config.yaml
num_hidden_layers: 15
hidden_size: 160
num_attention_heads: 5
num_key_value_heads: 5
head_dim: 32
intermediate_size: 768
vocab_size: 8192
hidden_act: "gelu"
norm: "layernorm"
norm_place: "pre"
norm_eps: 1e-06
positions: "learned"
qk_norm: false
attn_scale: 0.177
bias: "none"
tie_word_embeddings: true
parallel_block: false
init: "trunc"
init_std_qkv: 0.0586
init_std_o: 0.0107
init_std_up: 0.0586
init_std_down: 0.00488
optimizer: "muon_variant"
learning_rate: 0.00931
lr_mult_o: 3.0
lr_mult_down: 2.0
beta1: 0.93
lr_head: 0.00696
warmup_steps: 200
schedule: "wsd"
decay_fraction: 0.916
decay_shape: "exp"
final_lr_fraction: 0.1
batch_tokens: 65536
max_seq_len: 1024
doc_mask: true
train_tokens: 272900000
max_steps: 4165
dataset: "wikipedia_en"
MLP neurons of a small language model. Each row is named by its layer, matrix (up: input weights; down: output weights) and neuron, and shows model dimensions 32-127. Each number is 128 + 24 x the weight over its row's rms, rounded and kept within 0 to 255. Numbers have three digits each.
After each neuron's rows, "fires on" lists the tokens most often at its 100 highest values on Wikipedia text that the model never trained on.

L4.up731:110095147141111160121097149127168122174121140107094128111148124103186101139125123118143089154135158090109121123152132165130127112126151129114120109114100167138119137120148085142079109120150164109102113118082146147147155127111131119116053138111142177130133119173146107125152133150146080125
L4.down731:155112129167166131128106132099124135121110097097139113144162103113143122173141085142149152124115083181091144139214133125151140090149106152087091115117143154118105108105099116133160113100133128126179121107134118180131108144127121154127129128140092115121078094141155124159114147128092132174
fires on: "ed", " ", "ing", " with"

L12.up682:105106108098151110126130115113139130141123169132107129088121161135152123124155126142142152137149140090150116107145103113128102086140090130135112102110148104090172139120188084139115105152152096157138144138158138135149104153095142137099128139159142123152113177099160123120123135140113103142
L12.down682:127119152118146121120120133112174095173139133129159104138124117137129160155146154124147122120112098070174113118130120107133144137153138148126157165143116155117115118177129134134093124130150118118139122059085115072117115146095136136123068109173097133112142111116074138130127126107128090123
fires on: ".", ",", "3", "1", " ", " |"

L7.up468:125114127119111175079103132113137102126113131141131155094156149154139120128145136093165137110149158097126099117172112148096148118128121169124118107153119160116121149134112168088093144112126147141133090091136136138148108108150125135099155157098135100139088116116145101111107124098157117131
L7.down468:124130171124133123170107153097127181139182096125131142135106098126127122111128083155128117125077131121121169107162081086113085143148113101133131124115131176140155145107143078143132150120143095106120121137160130118114109121154088107158180126157146124115134173137107129149121108126086155105
fires on: "ing", " the", " of", "ed", " to", " be"

L7.up305:135102129110092142150125112107104108111110128148120122135086149174118113170106148168096090149147136080125135131139130095163151139149094137142142133135103160093134151147149177153116132127130127138111096119136156147145111113173168149107127115111160129139099123109099105131104156106111114071
L7.down305:123139127123146140127143140117130138140159116133133119121079113133131151095101056168140121171095113117105147114146094126110118099134118115109116127086115122164079115135123120131140128118155174112103106139136123142091136128107127118105120157131148107124109116159178182148122132145114134116
fires on: " the", " of", " ", "'"

L4.up294:127168107109097110124121128170158151130126119072145167157169150125154068139125120117174088137115141124111129136128149140124090142123126125156142125107097149205089124130120132151126132129097144153140110145117146142107150117101126162098121094101101120125185133136159132124167115137164131122
L4.down294:115082103120123124100154122155124128114121127169115146139140097141109086141122103115150114136153096095165116104140157136159107104174158109093092095159117099047117092121079140122121116126138128131176153115124154119109133154116129097179091129136115064152146116166138117156109134132115121165
fires on: "s", "ing"

L11.up255:134123105133137144153133141087120151186121128121083142097160123199145136111108147106169115121113115059157080139127152072094110094139102097131156140133150082150122133108105102127160134147151105106157162160105159128119130122143161151095130079112123102125152098172126128136150100150103113136
L11.down255:133095112135148090115112151118123143170124139111116138144151137151107128138169117116160123132182110105164127130150070127154133109127174131117113143207143129082144148144103154119116114140075134163101137103108126134124130129110115132112145155138109120096157150108095130114090150152149132162
fires on: "–", "1", "7", " and", "-", " "

L9.up157:168149102095126093152100152159171125145120089124094141124136122112139109129151086151121134100110184113080116110127137145106146133135150125133100080092113154116165115107149116123106128157108148109107156142149157151094146131137157111142130138093138127125134091117150103156088104126140117126
L9.down157:099165155108132143111127065147146135136107106138147130143138156135104117149098118128115137127123071086128097143129133131128103135106146126153137160149096151149135115140156186143122112145147098092157116169143114125100121172141122111098108129158116084088067121126162134142111134123176155139
fires on: " De", "-", "en", " \"", " An", " newly"

L6.up309:145183090148152141158143135146143123160111119109126123141139135146106109112122161115178131137136106066150120134121100103143112123169120163134080120136083077111109122154144111131141121114109114151088165162137160122122117092128114119156104095155094123075121169131086143078129144124136153113
L6.down309:138098115127115128133135121136176157094127103126164115133137128136126117143139093120115165131151110124108117150151122126135120073071177059174123106148160127114135169114103123131152139066178146109106121093138114165095129136126164121150147128152106125148117109141143082131111153158138137108
fires on: " and", "-", " of", " the", "ed"

L11.up177:099111098101128140133126124104112192114070101132097162144121107098102182121160139050089139100138149136124087135128162124133143121116169136147102129140119136136144124140109103131112145122117133137118089135098127138153126118133087146134162187142119122176101130139120100154103163168165147131
L11.down177:113146114162111175119138089115125150133102139149104109103124184156133077141151123140113077119142110155106106137142144139137132111137125099121137107125139096137139098111143115085147114131144122115164130149121131137153136098135115130117164186105130148162117136066148077135133139125104114123
fires on: " a", "1", "0", "2", "4", "7"

L11.up50:140108079151106168184185155119107117124111137089088170128134162104160146145137089107148141132079113077110130144144132123114101131114138156165132073132104088103130144120152113093148146147156097112125121112126144104069138128103149146111155153051126154139114146150108123115144105139123166159
L11.down50:151121156082141112120072142134158110134147122150151115170111136098121093158133113132131118098149106064170130190108129112083107099115124141108101062153106138093157129153098131107123172158110113157100181130118140098128135135100122120180121136158125125129088116152125148127141118147140108137
fires on: "0", " the", "1", "-"

L6.up91:147119115131153180114143124088123134123148140170078158113161120096113123102127090137118157193102134115159112134105111146132126112115154137115089151103160117115109111139149146152124158103113140110115123131147117134119162096107148107113126084080106068144102117145119091135138122159090125149
L6.down91:118141133202097107103130101111107123133102193089124123143131093127136144120138128123147131102119131144154114076154114146136153139131138175128058132176101134111116171144114133085098122127148116107104113098074192117087073137127148142090098154143130161122147133123108104144141141120131130143
fires on: " ", "–", "-", ":"

L4.up700:130124106095121126135204143132097107157127148108141122144137152130135104135051123108104120137085109090148121155131147112118169160109111165098112116139120124086147129166152115160075103115125151139112149151117143138170183118167167132163097136127137131128077133168119144135167086104144148117
L4.down700:142114129090123103118070118109157092108108135126101096155138114114126142119130121148117169111136156154144140103142131104143122132160123104160131143131173116133197168145098122147100110121114170120105143135127103119135106168157139148108118109089123133118105140117170093084121148069123131158
fires on: "ing", "al", "n", "ed", "es"

L6.up394:141177102099133161114173140097123134090154159123119130137139075166114173138108097120131126139101114119131090136150102140136151111150117108111106075156100124153104156111157128115138109090096124139153109178125148120126113113161162140142109134106122110150131130139140098074190147155096131107
L6.down394:135135156160136121139148122096166155093118082119150096158137125104069126082136101178094126132127131132109152173119107110138132106172119100175125137115161098143120151092090132116150118096157111150145128104193168163125163127144127132171133158143118147123125101139126136158142166148104108111
fires on: " the", " The", "'", "ed", "The"

L8.up529:127158135127154148090107129146153121143110144155111179114158149127124121128087148108126138156136152155133165072153126108106096115165094106095154166120159165110151122122109128149120155145153123140129115152097136140120145108113089121131108160102164150088129115152141124128185111128161068087
L8.down529:132107150150118162099130118133109118138122146118137131139105117130111129120136105145159133121094158149099133114171098136157118164157170154127123109145119148132096128141098118135112095106122137091163115131117119109158120167104174126109139095149124117115123125145128071145148116104119127166
fires on: "'", " |", " were", " was"

L6.up174:091107115120122093150155125125113143140116101141117152120156150081147147096142166104156155132120136131105121156131136119197117114138162143131073128127160130130153146119136124148094165144186153125143158126144092151130133111095116135144134163141132158149120099087112161130103096158158123136
L6.down174:094119123125159134079125136120152135098131151159154118098159148082118113139147080107158133168149075123145108122132152154099128152103135151109118121161160103126151124158109164101102136108135140163135074140135105145126135118178151098109103128120159132142116092132111085136143135099151144120
fires on: " ", "1"

L12.up309:142158097134147135127120126151125135166160137130132210160110126133132142113091103107122100123105096106100103109161155151120178155104139135107101081102100091096117105118140129133120090099086105146137153076069112140086140153142132108117136143101175109145156160120138123143157137133117117133
L12.down309:103156139103123143105111110128105154094142155173133149127151124113087123121137146140136148147131127212121134142126139086083094143150119171110109132128117164145153165148189120088102149112148123144147164117179124117113154133123154152140139140132150131118117144139164110116105166071121125113
fires on: "|", "al", "e", "bel", "te"

L10.up415:094155121088117167130171119123109081119134085115166124143089125163118092153123092156174117127079115076142120106173121120113162123110149165156129158120149084141122145117101133126141135158176125115143161148107111136149121101151115153139098103156119101146177143130117087096093140122120093142
L10.down415:127116094134155134126125157128125111175127088147087163165163095123113118087131117116094129080150075123164142128104143134108126121132152149081147107151134111118139148146136106151088134154120132158134117149148110151116123118148095088121130156152124136124092120151109135140118134105094100108
fires on: " and", "s", "0", " through", "7"

L7.up748:086132165163143128139167163156104151129148176117114129179082141117124127134094091106151142125110126128117131117127148113103128107118083178100111144116113129116118134168149127122092141139120174136135151115112106165160094076093111111173119163126105103166124144148144106099105116107102142106
L7.down748:167127146114095171117102087128149086151116124118095137101133128104146177173102164124101152114125088135154143119131137145133104129145135137094150109160101135120152089147156117113132112139112145101105135140110141142113130103123134154105134124129119102149129065125120119111107165136122106120
fires on: "s", "e", "es", "em", "n", "it"

L12.up236:128121140151108133153165145087116110141160133144117122114157147119085089122138096135094164121107155095116109081150129113115070102142092147147118174064131098150156136109095148100118100142117136105151143149134129131145133091148147109119123140150155088096147119091132137136117111101144076115
L12.down236:115171117108106143139153123163133114129108147165150140153120138127101126146122135119158125120113113084144121105113128108107086151118134146168124118102096191137110112187158140150123133128100130111100158109123147123125140146130128145108125119156105065106113119143158119169115102072155130107
fires on: " ", "-", " ("

L6.up533:094078114107162085147162151116132107178094119147121143112105145092144126109178126127143144098134119128101079101157156123168127152083124122153103120136143118119117149138133156122132136138136151120132148182136091141116092131120115108132103118171086133145140154097152147089143110113093107110
L6.down533:117137145165154150092142122123113158120147140162127131101081116152170112117140103144104112148102152143182158133135117081146159116137079136133108110102131140168134104115122121155116150110115126161131132073122149115123127153167145141130126111108177103113103112122112084173117101105136127102
fires on: ",", " and", " ", "s", "\n", "u"

L6.up148:142139135161133111116127131134154154176114153125161132127177187114138135184143189125149095164107143113092144166140088106158115113128092106143135137147107086113138060099109152103157127147161112171112108161070086146134103122119131119109111127147123135099111130110101140127159142106121079124
L6.down148:155114186110121132094106152123115162094107091127167161082153123140083075122095166150158121138128167120135130080194134114130114141111116122130144110097086145105101132153084117136119139112111122108155093139097136140110117118158124156136111097119133085083121149193100091138100137124170146163
fires on: " |", ",", " be", " is", "0", " was"

L11.up377:098096138152170160149122146148126132152181086118122154107131114151117151105123063104133111133119130138135159148133157119111105136141160153124059144118119101140174132150138103102065133138146106156186120162087119142124124089120121133173146154137123125140132112124142103151142090135111094111
L11.down377:145120146102118098133140082143141132105122157106149152135153124092138117128125109120160141120103118115116124084148143138084097167098107092138153116143115104126081147112134121115144142137086118119081104118108131133130129149141144134115125083140167097108066075139135138152123082118153172143
fires on: " ", "-", "\n", "'"

L10.up147:113120134112151167082120099158117127142113112126148181148155130117128074114101135115132109150144142090150118107186112197088137123107106116095141104133127152198108083125082147127139113093165158106120142131160130145155120130144092127090116085148121083154111127101142153143149146130148101164
L10.down147:147133106154139111136154108118122124135140117160123128112123092192149133123118144147134150133152106092159160103098145111121132143137109095119085116128087137095151176142124129106119164101121161146146154093160172123119126105094158105119130120134151120165138107167125162154152095154103182129
fires on: "s", " was", "c", "ly", " be"

L6.up737:152155141120143165123090091141137157080155112143115119136127169085115147133117114167159139149140118131102108149129090162118129120169119131125090101102127134131112119125143148127127127140140106107138141132086090103136114139123101139108160189148137157092125109138133080137147077118097109170
L6.down737:112197112117126127092157144133100161103134158137146135165127089160084141127091167138108094115108093148135134135065155076065132113127127116136168160166153154177144127135133115124089152123086108118107144131112122125171154134170152114170147157167137128118131114122142142141147142127100135120
fires on: "te", "ta", "ra", "\"", "e", "es"

L12.up760:171111101125142160115109129138142130166103152111118126142127116115127120144125119112161079077133106096126125080094098099114134101120065121171117122117133127106101098157130131179143086127164108153145109139066135116153148085116104110118167120144121169142140138143090130101126125131126137151
L12.down760:143127126140102101162129132109140133117156151082084125174138162123139106150129112091074152123122072087172134126143140099157166139138111127141117101148124120083146144156101128111096118170090097185161135162127132143141156113131159153087153109147144110098135123145072147065125115133105162178
fires on: "\n", "-", "7", "in", " |", "on"

L8.up556:111142125095132147141121103148143129118089125117167143112149129105109089121133138081129128158182165131140122142129135174132131163115121136139100085119115143146152113117165163054094164105130125143132117138138139180108123123117101123154087133137130117188143116135147102120123108117106130120
L8.down556:147148126172150134130140138110116142134120158155133158135093142118126107117105126088118146152089103148165141102108103126108118146129151143128120113157143124089059105091104093113136126129140132144167092091140154099117120107112114130137149112154131088134152162157125136120142159174153130150
fires on: "s", " as", "ed", " first"

L4.up551:115136107123126132133115160182110118141114146123149170102163089122144120138087112101143136088084145143102153136119074111113129108136107090113175080085111140146158098116123150178141145125107140129119103144113133133137132119128161125141141105110085133098167156111165114161137156140104168152
L4.down551:115126134116136144140116109125119141129147134126083087148126146146120136168171148141108127123148137154139104125174194112164130108141122150135155115131148123113128143146164133129127118170107090107160127153158152169128137106149126128096123130176163088140115113103127079136117140096173144135
fires on: "1", " which", "t", "lo"